{"norm": "rmsnorm", "init_std_o": 0.0197, "final_lr_fraction": 0.03}
MLP neurons of a small language model. Each row is named by its layer, matrix (up: input weights; down: output weights) and neuron, and shows model dimensions 176-431. Each number is 128 + 32 x the weight over its row's rms, rounded and kept within 0 to 255. Numbers have three digits each.
After each neuron's rows, "fires before" lists the tokens most often just after its 100 highest values on Wikipedia text that the model never trained on; "fires on" lists the tokens most often at its 100 highest values on Wikipedia text that the model never trained on. A number after a token or word is its count.

L8.up299:098140125094145114133166109089108069147149171122104092155151172129118137086157083177151174158129155070148072083128086102078116122127122138097138152154119155119086058121079157117074103144129115096141138100058152096198123121169139160196096089079097136143116149137125132148156056141105118161131146130121119184115155092085046074154137139156110085102144093134134148138155163079056153114117151118110200120115096176158158132104135135101128142101145132104152089099132060155130105093095083185127088112196094129151093147121137078139126165131175110128163139162141035109174190084115125103112136135106131160111115092098124119141172141142116100113000142110175136214191150113170093126104168081078101197104070159147154164140113102131183139152124115177142175145093198110106142109083212
L8.down299:080131151195047083132118104089068078109094081111120162058112089162110091208088105135164150117130140136114143142102185155176081184192155183146153203135158113136142124096100132133079155075119108136093134095170146138167088153088086164083124137138159167136111164117165089154158151122186108115130145149102111119113179049145158066195128124160109132154095127097136176126092134134206200119161139135132096175111184102129145151112093158102136060153112115164130101110101145136129209125115066180166063150153109113172127191107191109139117182146151097119156136077124125121129154125144109161155159099135098175148069161109121070121130150158138089057153130117135183102119131123128096155132126182190101214102106142159146127116084115100065129088136127149134132104113188177118078074170175
fires before: "1" 97
fires on: " " 70, "0" 20

L7.up525:140133111144112109122093106162108087163163159135125080124112152085151097103159131073142147125117104112107107097129118170119116146133069118138132119113115136053155123103164182122140090156143155113138131143140147104110128103128127138165212130135121128162073124139115148126114192175093112076153165099171155090119095112116138143116096102102098153059156146132063123131148098126098106119122116121136078136119131117160077119069190158151131095087087147128175114098096169143074105107152095087099175112170146091128109075095078131202131101021176134161091120122161144146095088155154113070154123141128085137105089124169095129158138121103137205147149111078166096168188092120111116116101100091080075140145120130032067165156155116104133145063054116106133119156199034101117133142188135
L7.down525:198111062175114139055167146092143131138132119207112159162100127128137093127174118151080129084158096127153124137137140132161131190131107117092090124120118147142134128126160122101093117107130131093125119129208070124119121110114115092138143132140137062181132133081078151146122111132138126034155075118123161162108144127150212115098125124134126129123052144151115106091155101140096114116180157132127099130106156166113102094216153144160134131166144123077082123131094109093136165074137127135123135121086145160096150099144118107151142121102103155081140103157144128164126088135126142167128181070152200103100147155126110102108170103103151100104156125088104199163060128143046170168128091170136119127129091168117173142117101112110114148122141109120087112123147082129167158142161173
fires before: "4" 47, "3" 30, "6" 7, "5" 7, "2" 4
fires on: " " 32, "1" 30, "2" 9, "0" 6, "8" 5, "9" 4

L7.up1125:103126107072086097185156073088142119181159119149097163106138068148198122160135098158104103133142100097123108112134122171150143156137116140150143153122115163138120131112192137110167113126147126103127182134153087115153163155102104069109155149154181166091137132098123114115123143194131098145056132126151089056094109136076107114099110115177177088069150125114108142092128142132117060102085137181137097120142102101111091154155126072174144132083120105092127134156155090078134099110104137128107156149134106105104095113147132133170130091086165109154181075084136140142145163197110122090155146130075094109144089106105080136136097163156147133167136121142133092091208121142176115152073094056124175150087114078080080190090113186127169146160083114112152146150161064140153125164134107
L7.down1125:140155106198183187057200107143140124097119106124133100135091144157120114108116109099126139092117152139077127134106062158138115178098161129095110056102057189139158135113179143082115111059132129182120112148188131125163182165064092155188141113060132104165086164157091160145134130139095150057165120091116097153148103111094084118147114165172101098107092117141103160184131105095125122081185139129127124193145144135095101111135187175125119122191115101137150126109065095147099130136148078112174071100133117130134137130089134137126199084107085134096141107131125131129169124155094110157133118076144121097112124114143146125112155058089122175107124134078132175150129083152113077123139118108109121113085168140138156127185152073123132114159199080120125160131100112104161123103121140
fires before: "0" 66, "1" 13, "2" 8, "3" 7
fires on: "2" 75, "3" 4, " " 4

L8.up1030:121152085152038119107102118118070111141178144121156098117150134142178107092150071145116174169081094117083065096119120153150137188143110114096114109145151105118117081086158190130140082149138140086147187200178108113164150092108138079122149155091127058160076139147128136115154142168132117119075155137188091097085139102106090102129093120139110115083136098132133144119148135134120083088123140165131070140108132115123095136108135072151149084098133113137091095096142107135110136043120129118074117144155115066167067103138142148151163156160132171141174144142119080163157115126103087096104123078134170118129049093151107159140143123119162143147114115096154119124174162147127122124126099056072095147142120055114054156129116157110133113065075105169129158152152071135155116141193156
L8.down1030:130113130183163121139128108112097091189123094179129129166189150075124090116140139105063186111138149087137098081173139112096117138192087121099102116097094148147142119119109111099092104125114155140087125131091106138175145145175131154155113133112117134197117140138097188149150172162093124103153112099110136134159153072073136131071132161174078122142127104116051147175199125136187090202177129152134046096089133201164109113100197133129105082146187155119103135073107097158138122087105124073114118137154140107164096119104098124118157163113192151114082181097152096162149099094198143105149135090112133113114145106183117125080131079074122170093129168143134136162091135146088128121137147128110075124121124152114112158130156107117100127102129129094149102180126113207115168085172147
fires before: "2" 46, "1" 23, "3" 20, "4" 5
fires on: "1" 25, " " 19, "2" 14, "." 12, "0" 10, "8" 5

L5.up537:107156159080086195129172143122146139144087145130116121195162121184160059169097087165106054108104146110166120103144129125066131118123103143104188134159123106154142128155179119090112104184144116085073109132096072147074166110141156145134155142102135147185174137201099156113089107120096182177119145091141081141067070131151121152147159163139124086089155120175134110189111153148077126133118126113085204093163096089156118107123094166102127144094118169083090165128114104092109080200121106123089109106126164104121112077158098130142111102087117107176163126153114110170149162114137054128139121021133163101095119135111093104112103118100100067128115101124125126119134080114109100086078101155120163069134131098078146111145110234153089071174109098106154155168117129035164131136099158
L5.down537:162108049154131038129132132156114118148151128129128096097086218130099161128155171123163127144129116146172125126113163114181154126188184141116081157066161154129164132165097154152152119072144130145161111101100163108153123149138098103167118122152079124083058131059157119171128142090089123094082131150125144141178227118089129072132088110142150201188117093094113144075102119064111120137107122146159095175146138112097135165160203160154141164124105116157134107117117084184133141050138112127176102129126091132168110156125115113138105105175162141090064132108125125076111130150146188154142164150125091118186139205125162145103149170140121098126116092168140131097130143118150140171162151135138138155134063200203158123146130044092152134086172171131101094150110127207085125136144100
fires before: "2" 28, "1" 26, "3" 11, " |" 10, "4" 5, "7" 4
fires on: " " 78, "–" 20

L3.up1168:068144156108115191140150071099117113147094134077116107135125089168142124124125056124137052148131148096118113040137118144128155172149166112123167137156111135117116101134199141131152147117079113104146137129111095110091164122112112157105132129090097090159114090152183093094134133135170140126134174093122057126096130108104083137162171143126142136122148145143143099145158141174172140100091099086076164152122115153125133164101168094167152125113163187022140074125144130139144102156122135104041091059139154063139113133090111103092130139141152094123118077122128109207188143105096028080124115122118101139096017085166153145072125120138106146128082138110112116168167182148122101123070116072105157205168086117079175131114135186171117131150117090107105207174139125156130149106099146
L3.down1168:105155095148109141115142178141108117101129141179099124081116163151135123125114175159177100106145174189142150154073155140109108121159163168081051168093097132145173114076155164178088143142126198140111154144097115112158114124197139109135110154160152197085108146066129119134126096061136079102138084119122160122123119131085107102116082111102176119131040082093176146082104133090095158106151110155170089144201127142097106121187122089118158144158118071176128139122115093130087163157135074109205149184111093123111153149144127103161067106110143187133142131112143130118098105190132156167099124113037113098163213140111144162178117175169066087101135087133175166109075145111083166149125085141138077111072147148100100127116103066096124160105179156173170139101144151086117081154118103
fires before: "1" 83, "2" 13
fires on: " " 97

L8.up1279:172098140165161111092155161145129175113179117090096160136120104150182097128115150106179109117086112119133115119158133129140151105123111121111115107111139112154094128121044135098109149119139157132111125122087153106205120101137131162122136169079075138156124178107145111148161178108140093137133146111124139150132164091150103119112109084144109113111131128148093093137148080112147122107144141092191071094156160140169160126137129118116095116109109124156109160132122115112088110122180115151160136021123105142161165166050078107100116138174168130109141150158037091099143116102187110102132133118111102094116108066094150062124131145118178125111155136116118165089170092135167166091092017164115035163155164107067157099109087122111134114081138112108127178169085101099089120130148177
L8.down1279:121148088082084070170122128120089077145124114116204099115102140109077205135122096156074147158165115165166146194080076134179140183145132121175146146142129158095124222105164121096153114112132096099072145091166152091078099153097114086113181159187149117079081097122098134126078078140145131146134095155118140108115139140073110116166106114101166101125147118120165176092106128134093135135120108120142188163131143054110124161097101175125138152093118123124148107173140145148091179149126164141073133192110145125113120128153167168140114090079073087126147111110144106116133087153092112170128164146123148131146126102104165138119145154156117154161129138172168071137124169103106118162170194104126148096102129128148084125131138138123144179122153129144106080058149117099103093135157125
fires before: " |" 16, "4" 13, "3" 11, "7" 10, "8" 9, "1" 7
fires on: "2" 20, "9" 19, "1" 13, "7" 13, "6" 10, "3" 9

L8.up668:084151125075153136149127135161130100115146144142120092081112117198149116127129130122151114114109088084109130088090098105111100171157095078109129159171143201134111095130132134140117162141145095083114153055121128113086119168132133150153167104121114110148151109191086150114124128108073104157172134073134049143139123091105093090147157170139104112064116114230165103198088210168146128126095137057104120154107081160122107096137124110131100142110115109062116085116104053166128130106101044122103094062135146102163086137117131144123107152087146103148126067168159118140205132076149135092130105141158189122096066095095127143133152124114108102109093139148084157112161108134125142180085172118153084206105111129096150142074134158193107115150123113070170117158140184096160117141137180
L8.down668:132159096140107035168108081162093033146136090102075103156137158135142141125140118096117170139137179132199090157045160094189112092140138140111145153085156107153178112144137189091100132097156092122110117092114154101141125124100119150105081142180136147086077136091074091146136124124159091144175138141111153136135139081060139051167084129154135107105107085102102130108141135105120131136152103188108099107113185109153141151173143133123166097069105095150198158139131128110144149095099108139139141149184131116141146157096153075142078034165163167130149142071123160119092148145130096156159130099073135185195107163094087105134190128137138146105119102140158078196107121096136132139167162091099126167082107152146098132101159050074131096129180151195057105064107129154100079092173169
fires before: "1" 76, "2" 21
fires on: " " 97

L3.up732:042127146133098158152089146142126127169089097164128070155135169176105140116221184150171095114193115088126126106097158047128132154145149227105122141155095140135133115099131181131131140114108107074130099093097150126073164118120132123144128136114065053180101031126122145096113030156062197138179146122141033140076129104109109138152129115113167134131168095169150110160069121166126135144114135013162132155123131168178147070144128123116178131136085107143099035109159113157148087146158148133134096007140176141168084101063139152110128156124134127123145112129115124128168119072113100097145138124136139127115138128151108120083159125135090143144080096151141151135140139132170139120138117115103082114137078100135123122121125128135160120177138126111158171168122110127171144134112138
L3.down732:126191087152144107150118157195123094099187180128038094065077155132152159183091215145135147138150180141129098113126152134145053120125134103064112188119107152160100159128104128127106155140090176143146125111132150150147114160143149124135140176180201144145141126167137131125068134069214089159135057111137138105090099142081142108150116136170092094111044079132151119107150116114110139109107116164153112116121102131091165125149136161115107151185137073215125158167120096114166101086113113124143113189127080090131116110160157106122092124144142091181136159138147113089075145141136127141154099118080148173218157164120123154116095150072100135072127107147136061163108134106107140154145094125142083106096155132123123166075162072118155114116140143199181146145076123100078099125156107
fires before: "1" 49, "2" 21, "7" 7, "4" 5, " |\n" 4
fires on: " " 100

L7.up529:092138092080145142091150117092149155143157119129117134070097130147079104168072097122149062148132144069144143159112110126174107153115093100135113107107149119156133113159105123029161121147098095148068114176130099111039101156138108156111099142102129114125113172137127092135046161111153129153119126164129109153083107169105147132162178138124063114042130165128072169157127093149130134120159178131122111083118120124167124154139119120084167115128164153130137117155110140124143098137171123124165200025123102077122121104115109153121141084109107090119146122095083097088119126085206108144161068126198136165112055164148078081141062121052188162146137135130075103185142142134138126139171106153143154157153052142114175085107181112125145123093153090050127128083127145159106090152089133
L7.down529:127113079115144107146153141133097082105159100154128134168101129113198104104182086138146134152135154098110103170133155184110162159153095160179129130092119133127165121117148111111152071095111139150147133127127134082189147111101109137190150125188117111110138043128123095132142094149088142124129102096144139073164134113095120159086144201135199170099163126171109127099092151147142100124157022120065114201134127139150096065086126114157072162116149117096124096158095139155099112045069083160075134169136103113134155140137121129068123133160180127140116127156190189150100123141139149123126117077094096160169127147084169113163210132089137082132129147096098189111111120148127106177125082046146126134125168148159104178221066093129159113152119151126064117126092125141147146133109122
fires before: " " 41, "8" 5, "–" 4
fires on: " |" 46, " in" 20, " " 6, "1" 5, "0" 5

L7.up1191:110116128122119130080146086149090115116161147106183167118083098125093122132121081180098144156136080128101097172137150140118096194133121141119137105121154113107117160077104144143140086096100131144099163148147048141105128120112125140153134132084101076179098122156137149130111101120109100116109114120114129101108117133091144183135134142105099054114144148142095122205193104098103170120171151172140111119090129102106073136161161084131094140109122147132180160162114144045149083109200113129114110131130139121116155120102093084136153137118127057121133094172098056137126126101137060156104047106124192157119136063099141122055130167107143102120149150156103070143127124125161182095116148128159115095199158067088129099101100161171178177132156122129082146153120142172146140186135134
L7.down1191:090131164137182109161121125131098097101062121155152131127162172124147151146135107127148127214140126121151130151061072172235114136147076125122121080111072145118152195119165078120132153103152107053138154088086157174044156109106096107088105208152129148138088092134065113068136088124153149129146156091117085161085128096122132112163089165157099134050169169142128095098118095159141108102110124126131130153184097112149119111118118109119135112147167123108137149105092188167143146149143104114096157125081089094137103057108133126075075065160169096110123074164080153135142122141087104115172177113159141090131100192131101103127152145082093099140195143080118150150192138171129126109122026113118156154154112110098140140118189125151117115077093129128131232109122161105176128170115173
fires before: " " 36, " +" 10, "4" 6, "0" 6, "1" 5
fires on: " |" 48, "." 21, "1" 8, "2" 6, ":" 6

L7.up210:144140121152115132092103129170143169150108118105132182122155100146130171115089141121140117111141122176105163086121133116146156126126172159088143127145145092159134159063138125113156132153118125166117137165165157169109128055110122125113119163148056126138059100164132065139073194156017128128163123044103073117091132141130152120115109139160134131135128102137092124133157107082175149111145197108137115096145160114112106126171066103124122135147164165161169155101136191104155116119162157142093098108171104163146137113082062117094126122145108155111106115204096141137101155181100120113141122131103125096071143161109115111100143108085162090168109091121062134144124125109141144068131030139117128136219174128166044086138143127128096099074141112135114153154029059126107111171137056
L7.down210:146073185086107121121124170073117093106111129161139111108128143097107088187134058110143120105203081142159085163075181127097102097124170175149148150086117181105176163119135139102143150136176101122126156080121138058170077138125123100132091164132161175084099137051090129146103114122154100122168094177071181099122160135107150131138065087124186096120163115116128124063121109121075121156139099094081229174154122072126116139100131147148155184110110160165133143148133123138147131124174186163230143089110132178120165193168125181172110143132112107153091138083146110096142131122155167127116101160109055147137075104101128134097073200143115128184073131095188131143139095122144106109143193092107123138141075142124094145104127137077180156161155124124091110078183106131107114124155138
fires before: " |" 18, "0" 15, "4" 9, "9" 9, "1" 9, "6" 7
fires on: "1" 83, "8" 14

L7.up659:090087083140127171065130149107075111114110116125158045118097141121147097115124158162132110140093121124119135127130111124162127127168137111161125114116072156118186133155171156146163155134129126055148127099117112168087123103092157143114110103130073092168102155164060105124114073133136147074156138133160110065101128135069125084151145102118070133107154109146126120145142153114114112147138144090087144159111117164098160152135177117134160157164142118133165106091102132165164133071201091051119155127190107119106125098134139112073131090106238116078054121140130112137120116096128136099077115167116123103072060164182122123173168151128121130151074102157126178177147155091125131140121110103089101206155122162081150191119121128113095145094154107167130145129112162150102169136155168
L7.down659:136141123149076104143117103125099105148091124180076156142137158149099092110142135182145142096134130180111144100138124136108157130119161093109179162181136138172128132122129112131153095188124086088130134122141114185040149129092151085147151154110091069128146138117157093109148111157118088137128165131192158134076060096120133149128093139133105069107068159172117082152162101104103118096105171188142102089133155138126081098119073118113196091088117121095126178060120138111129109145128120095126075101081150087127093069102119086120081091107120139171120132129117132107160087135114117096150129119179138121094121135149130190149149082117117140210121135111113093155176168131098093106172096168088132139128097131105116105113110159115140190126169068149176151127073093105129180113106100
fires before: "7" 14, "8" 14, "6" 13, "9" 13, "0" 10, "5" 10
fires on: "9" 42, "8" 19, "0" 13, "3" 8, "7" 5

L7.up1313:155136081109099116141130086109127056159135134113138120112152160153191102132140091150106185140095148100158132138121086168140118209085131118169150155130168124125132145137145172158160100135159108072125177114162157086116133153097155083156162150071187079144135151118105117131171158148153132101110164120205123033116146135050132123120114122095065133061113099122137170141140122163109082123116124117131067141085109141122090129089162140145153130087127124105105118149084133138057154090148107095092148141149104066110105104081134074160142098132150129162141058125131138151128124109105109098117123067166148115115092134139104126132169133151162142138106138066187159155172070070150100116144099073082093159111124078070141124168139113114159151117098101164159124121154130112087119091126194
L7.down1313:141165063187170163103132107101122159124102117182074161173110089165078099075113086118054127044093125134114102115135146151128047161128169147080096111082178157107133114072126082090110089188133120163146089125148103087176138172157110139129109114130135116154135134135103163170129117183077173081149107124074130148126131117110144144084082165125141114120071114137095163143162104170112060068128170187116132164065135146136109155092176139142109129105139127103080156076126080214140155129101105099151077129077065112175143140144148152170159108140091160126108119086140124162138076133159132152123134071127117147144147086134101175105144085122135142065170102083137123113117119154073068195164118134128095106099163162129151183150128148097102157172145118045152108176137095139143130089108136
fires before: "1" 29, "3" 21, "2" 21, "4" 12, "0" 9
fires on: "0" 29, "2" 26, "9" 10, "1" 7, "5" 6, "4" 6

L8.up219:138105084070131086115136108143076092178185114146142154097108148165182135176122117088155127128128149060141131153097171092151115148120079066143155129151156085152124097149131135124107158114079130064123154146174137106106151097076111140116083105126125113124147175193060129045104178077132129113136069214138095174090159106139101129168145130133103068111123177211115117148142174131091126126163141114126123166106145121093114149141097084121105119145164097106168126130113145103103113137112140100178149097185085179132137194106092109166198071125087066114140160131113100116175133065175135128105120103150119146152119112106101107132076143078151068138170153137103124126119160136157141166081143102175105168181077102090180148089127168189113152131099121092096147178198178111173138117144183
L8.down219:086117123153090148152067130126117094141153129228104109143144084146128122099124092165058179139072112108148106123142099139122112136127133137156099124167145101154129189120140131096120085137063104138118113147086111124130129072111196174096063149168111120152100105135094152145199086130164158115102130098152131104120078061105125124143116182076139135060158094211163091139111119158154123102129102086072126128122095095183062095165080096125131197085128106164129124151141179181156156104131137163143164114150112121179062122126100139089085106139193189105050047162077163120099123132162150141145147121128181131178140132183092142151164122102137136155159087121062050132079090123149097132166085167153095082160079102118041127180175108128136150180121147161085129143114099179121087152159126
fires before: " " 75
fires on: " |" 86, " " 10

L7.up737:095153107153140134117148116098116112088118144145140125089116125085084105125152071097146125151140089109142143149080215081199109150130168103120153112138117121136128132107098151146073109122099127133105135107124122144123154112098149140068111139139081145079126162114124166073127224104102083190169157149141136126159184126071105112166125123130100151164140184061111061133174113152114096133159114136177067183138084105141083094175086163131121140165130161085157095156074139158137160133108141096135161087129105144131105197087124143098203108133104069078083078096101084118112182127153137067092152135185168111134101117101134165183092231134164121159135161137092108117118120095134098142065159088141147198171144143092168157104170116161181163092132129091130084128102174206125085159116127
L7.down737:129107118129078169100126099119116072110160116186104151138116146138150087110124182131165143127175088077060165167092140143134118187120112127142086088153129096245111140121178109114145114073112171120175131087121089185107137150086087113109071141188115110140130119165143115103128129107099170112082144062140131185101122068103175179157128152158086169102111140148136100153127081185143136115104103152179084119076182132188086104177146040104113088151113099176119136117145153115113117120185076136157177126142096167117155169082080094084125115134074137115176181096101160100159125137172111141122135152178100105158139122126107124110107083137102131112126119105093132060145103166159085092161068186201079097169068131142120103096087131204116095180090113108150156143098125132141169130135160
fires before: "'," 19, "'\n" 12, "6" 10, "8" 9
fires on: " " 30, "8" 13, "6" 9, "4" 9, "5" 8

L3.up1167:134127117125179120107110142152078172110126098094098186133117114123097125167116157080177073139164171168094121123143121048103116099074100147120153163128142145147171080104117109112137176147137130112116158127168114179088142106087089196115118119069081139187087121158145122137164202154090093118151172119097146147043167072133061138110163126170104104165100115191086048125148146093134175129156166111094080117155145137099138086118114133131172127124122163134094115132120100167115127132122128110118141053142156148173133151047076086078107156173139193152140145134035114130089105113099100150150125113117134100120152126103068080134158083094166115141158112114097077110123111168095153115085035187105116128150111182035108119143082100103137073071134146156163194164095096145125136170139101
L3.down1167:126067136072131101117180127070137101075162075151169123127166190184120162107095072143151081151153144094114138153109103108106117144131178120189103080127150130096118149181081129153124086101103127180193102125130125106117121131155148137130110091132199179125112159112142089163095053137165075142076107187101172071137149168137169102125171120104138127128203138061075205149136113103163089118117134116085187155155139109145112126134132069089126110181121097106102117127138109105116166107177105156184172134170140167172149150177099129169131102118089103113165112081143157108144086112133196159071067109093087154146136104089163065087129134113125085133083101088166145168117107067152137158106171121153120163126161134121140109121088138131133136198169165140113102062135171178095113139105113
fires before: "1" 21, "6" 18, " |" 16, "7" 9, "8" 9
fires on: " " 65, "9" 21, "8" 13

L8.up938:119125140120158172133150132125125145102163138137158102053135114102163129065123150170140083137122152152065101162095111059148134097144121110148167100140155115108159118153132122128138191086116125099159139136108104152104176140152180126143106124143127159100129101092087149144114102156098093116094065196142107131092081096122089090136117107188129168089145089139175094123154160062066114147066155144080168126078158136126127090165149059147163166157090126119152103120103088130133139137088134095140130071125059106098121096109167105085181072115199093077110148145118120193150160125133151031122093128116124133148079094148145136136159182120143095139107114178085162159123146118149137152128108157125081197073133132134163122100160134148066096120175109176135100093105134136077220096169132
L8.down938:128142161168104100122147142157066079069118112145090132137143106062194129144175065092097134094135106131212126076171176163093186122110142133101131155118113080156115145151139109122082091129123079099163122153172134155161094114125151187200129151066135129091177087103114073180199152160131095135157114114150129172132139103129166100150118088088112082116094101178123175109147089110125152103054080124240093168078104107179114131097095130080175086114135069193142165098161149120172055153137137175154138093151133091125133159062100163152102155137127160109163149137154124099183059096131082127184142158148192139131084146098193153130114079139160100182156114142091130096135110204197112096136136170123138103141129136150178140157088146091151172178149116135130124062118084095173073141125117
fires before: ")," 14, "–" 13, "0" 10, "3" 10, "8" 8, "5" 6
fires on: "0" 24, "2" 14, "8" 12, "1" 9, "3" 8

L7.up1259:085142110096171138118151157132103153108145061154149114138130125134210091128167208149170114126102160136132116144166083146179156137175130138160141093098059175072149113124102178108142134154113185102086157098087121151095131064137114136109096113066074095120146089151147080119135102124029113082097164078128049135090080134159112111137122087141122156129081090156103110175130122119157109176154131073079140103086134146121118077122181095084163134130133151106123103063188118153089131146173111096126154091177111116089122118079154107088089074119139077181096153114052125120184140081174112117130079118136055088151072133129168160113165140112102119130098115150140115159128132123155166096119104126087090158199141142069142122136108160119087094100127154145179126158106114129116178100129114
L7.down1259:113097120139132163155114095145157077110104190123143148109092091090092142149129073109092153145151056171100115135092107151108084088158147153126127060138117111107181195143186128174094161181147120101074122108202092119120154134122100064094142126184111127132155115124108069189165098164164092122131158073159154074131085098138129115150108143113112108126135140097150123112082116136109069149151112206120099152145169107110107182071124122137101081121111123127089182210130151085146184114120133189068109164067120142151141135172101156143189138108076138150138145098206113083123094155134074174125140106184184162119122119118120138120072129139122118162171163099064175148107098162087104184189155146117200100132078092175088155107138129149167118139132121108129111097150074164187104160145141
fires before: "0" 28, "6" 14, "9" 12, "8" 11, "7" 9, "5" 9
fires on: "9" 24, "8" 13, "3" 12, "5" 10, "7" 10, "1" 9

L7.up682:102133120131073140129164117141109076145096153158121124172123132159149119085144108207162110118091146095070133115142109072109113118108134151107133142110135135172156096139104162082111154120102102070133130027158105104073127167142082081112129124138124107096144130152139180090114059139127162114153143121190046128065111085113137120162150180139062142048122081116165157144128184170117111100049100076114148155160106124123124119156146100150136107087127128112078146147106085115154139160128074046115102122108145081077144136103162135141129079043122102124114166132147126167161128173138077066138123138148110160080102155154081133121135109116093128180136159128108149138142134121102076116094096081079180156143131114128177140160162131153121109145122059098129199209100122113147144105125127
L7.down682:099119119149173114166163129145135172139113198142143116109124126039123153130126233108156134161129085102197093123138181111131084071200110171090156164155111136091098138108148121158125158073137152149130112097117134130132102108184139123155099177175096159118131068107115111107124157121140151119129148144164140107135199193117150146091101119124189125166156109114117100120101109113167156138163101107075149127174083163109166120203166176111149150179147134168138096144093151192123120125081089094152143141080116195124092183154135169140124132129172164093126132138158138062089131137127176161190125104078133096174185194107175180175117134123151109066103056187119104075092128125105126130112116151121163080113096190143143181111097047147122128083150187085095093118145141121125127116132116
fires before: "2" 49, "1" 33
fires on: " " 94, " or" 5

L8.up716:131111101183139176115131148130138155146123144109149114120126173185202109119082130136167083091106093176119129097146091114139124113083112106155141128113151124111122086151194108153196099093164077128149159104183101150068145151116143114147117103102090068085101169153144119145122125188152138056123124177165077139078097110138122080157116145106078117111107122177074089180146133138113113109183145137081123173082148127113109117142140112115179140140064064137135141114098119143113101096185158096078172101084119109151145122078144089117140106085149158128109106060087112143101085115119092075096157130179172132116099138171123123158137043118155141160086100126113147100132184154093044140139111111050171196127134163076166127141083175103081171132138045152126168195091100099120191105180205
L8.down716:077240105219126079138132116152087131160096021157039124170146122123120118149150154067145135118140122148142205113159134129123117186113147134108139184115202165118065135083104066109123114111113091119198107105155128117115116139150084163168114193134109136156136130189159115128169133178098099157075088147182107168144150075113101161112091128095086054135079137143117105122136114121111162112105138122120112122061148149132083124169116133131165116107129129128093175085173132152087061121105161163161103087107175099157135152147110154142084105090153153158128083157106126122115104100128136081172166111140135105115142155137108145115122036086158119188144043151137093135147076134059110096174108213094102098186157142078099090156124147042102147114156084094151144150131121152127131119110130
fires before: "5" 21, "4" 19, "6" 18, "7" 18, "8" 10, "3" 6
fires on: "1" 19, "9" 18, "7" 15, "0" 15, "8" 15, "2" 10

L8.up1187:157106148150133148139103173115061112120155138124168118125130164142130117150102092105153084196119093127087136096103081146188155182141081114103129097139122111095105136089130151109174100143139129140116107123149117125087139067148127068120151129068090116108122148151122153135142086154097123149096156148143165088125124118103114173101092119142150145073225146164149091143118149117159139120119163138167061086131123158182153122148135087105146104101204121113106107090158149093086139092112109166076140078103121075183085090045047143130091094109126158183125215144069161130194121119108057092142095133147094116130099099121116111095169120121171157143166150061151075134177122165098154101130122065071109143165105152087082127132096118099119105040100110108096153154112062110164174138174138
L8.down1187:139070046131100161152103125156126119110169158145162098155140106117106125073132109100131113157130066133106133143120131125102160160151074157109148092115153130119142129123216094134102133154169114111115192155131152135119126152127149121106163143142117079187113132120092080136129146158153126130160105080086085065092144147148171185169118157084149103104142133058057174142119139172056085117149107132100152153118145127096118147149113130197124117129096150094109117205126126092155139157115162108071087133138138165136163108131064161203182122113078159076133124097177135133149117121140120123131119061102095123083093091130166162091148126123109160148183110094176139186157108185091112085121129084097124117153077073163106169092129137149148142128138117135132119125154067061142121147158105
fires before: "9" 30, "3" 11, "4" 11, "1" 10, "2" 9, "8" 8
fires on: "2" 20, "4" 11, "." 11, "1" 11, "6" 9, " " 7

L8.up1104:166061088132076168049109153120089125099163099117160089119101169126077168082114138135120151132110150094099086145107092098164107100122082152171097100076104127087219099068176164118134107176137156117116148119117109096130130112095162130097116088113086088110116141108088139132149099133135122086103087164103112040123144119133118120154132115120136145143141159076091179139143169118125073123132185118087129165098170109165069097116118146162160097187087096144155159141063114160150134099119145051148132149126078153165160160091142170139179191034212109107092142099161121106040092135175126147143103151113151135139138143124210119103163158154130052133121103156184163151125132130130132143136104122115100201094135149112122154115140140126149187120168133174136134111101108092102117168180106
L8.down1104:120155101186119157112166148174070117170084156146113092133132129158182075116140120093158105103094084097206173154124144067146153126122159144109171170129166158150092116174129112126161147095164130130129153119066131201117093169157143104127126145081110148119122161122124164127130118178150106114168124072162144131059097127087177190125060131070149109105153059145125145125118123146138118134145126104140139139067155140141133112164105154107143109146117060087133169120097145120084071176136101103110133117168119118163143170105111145141116044130151139146141166066126089098181095108100085031147181140110114106130115127116097095142142135084053128146143105170090167095173086164129128130147121175089136114160125163118187146147150146098095089134158075132169131123100131120108139110080161
fires before: "0" 18, "1" 16, "3" 15, "5" 14, "2" 13, "4" 11
fires on: "2" 69, "9" 17, "8" 6, "0" 5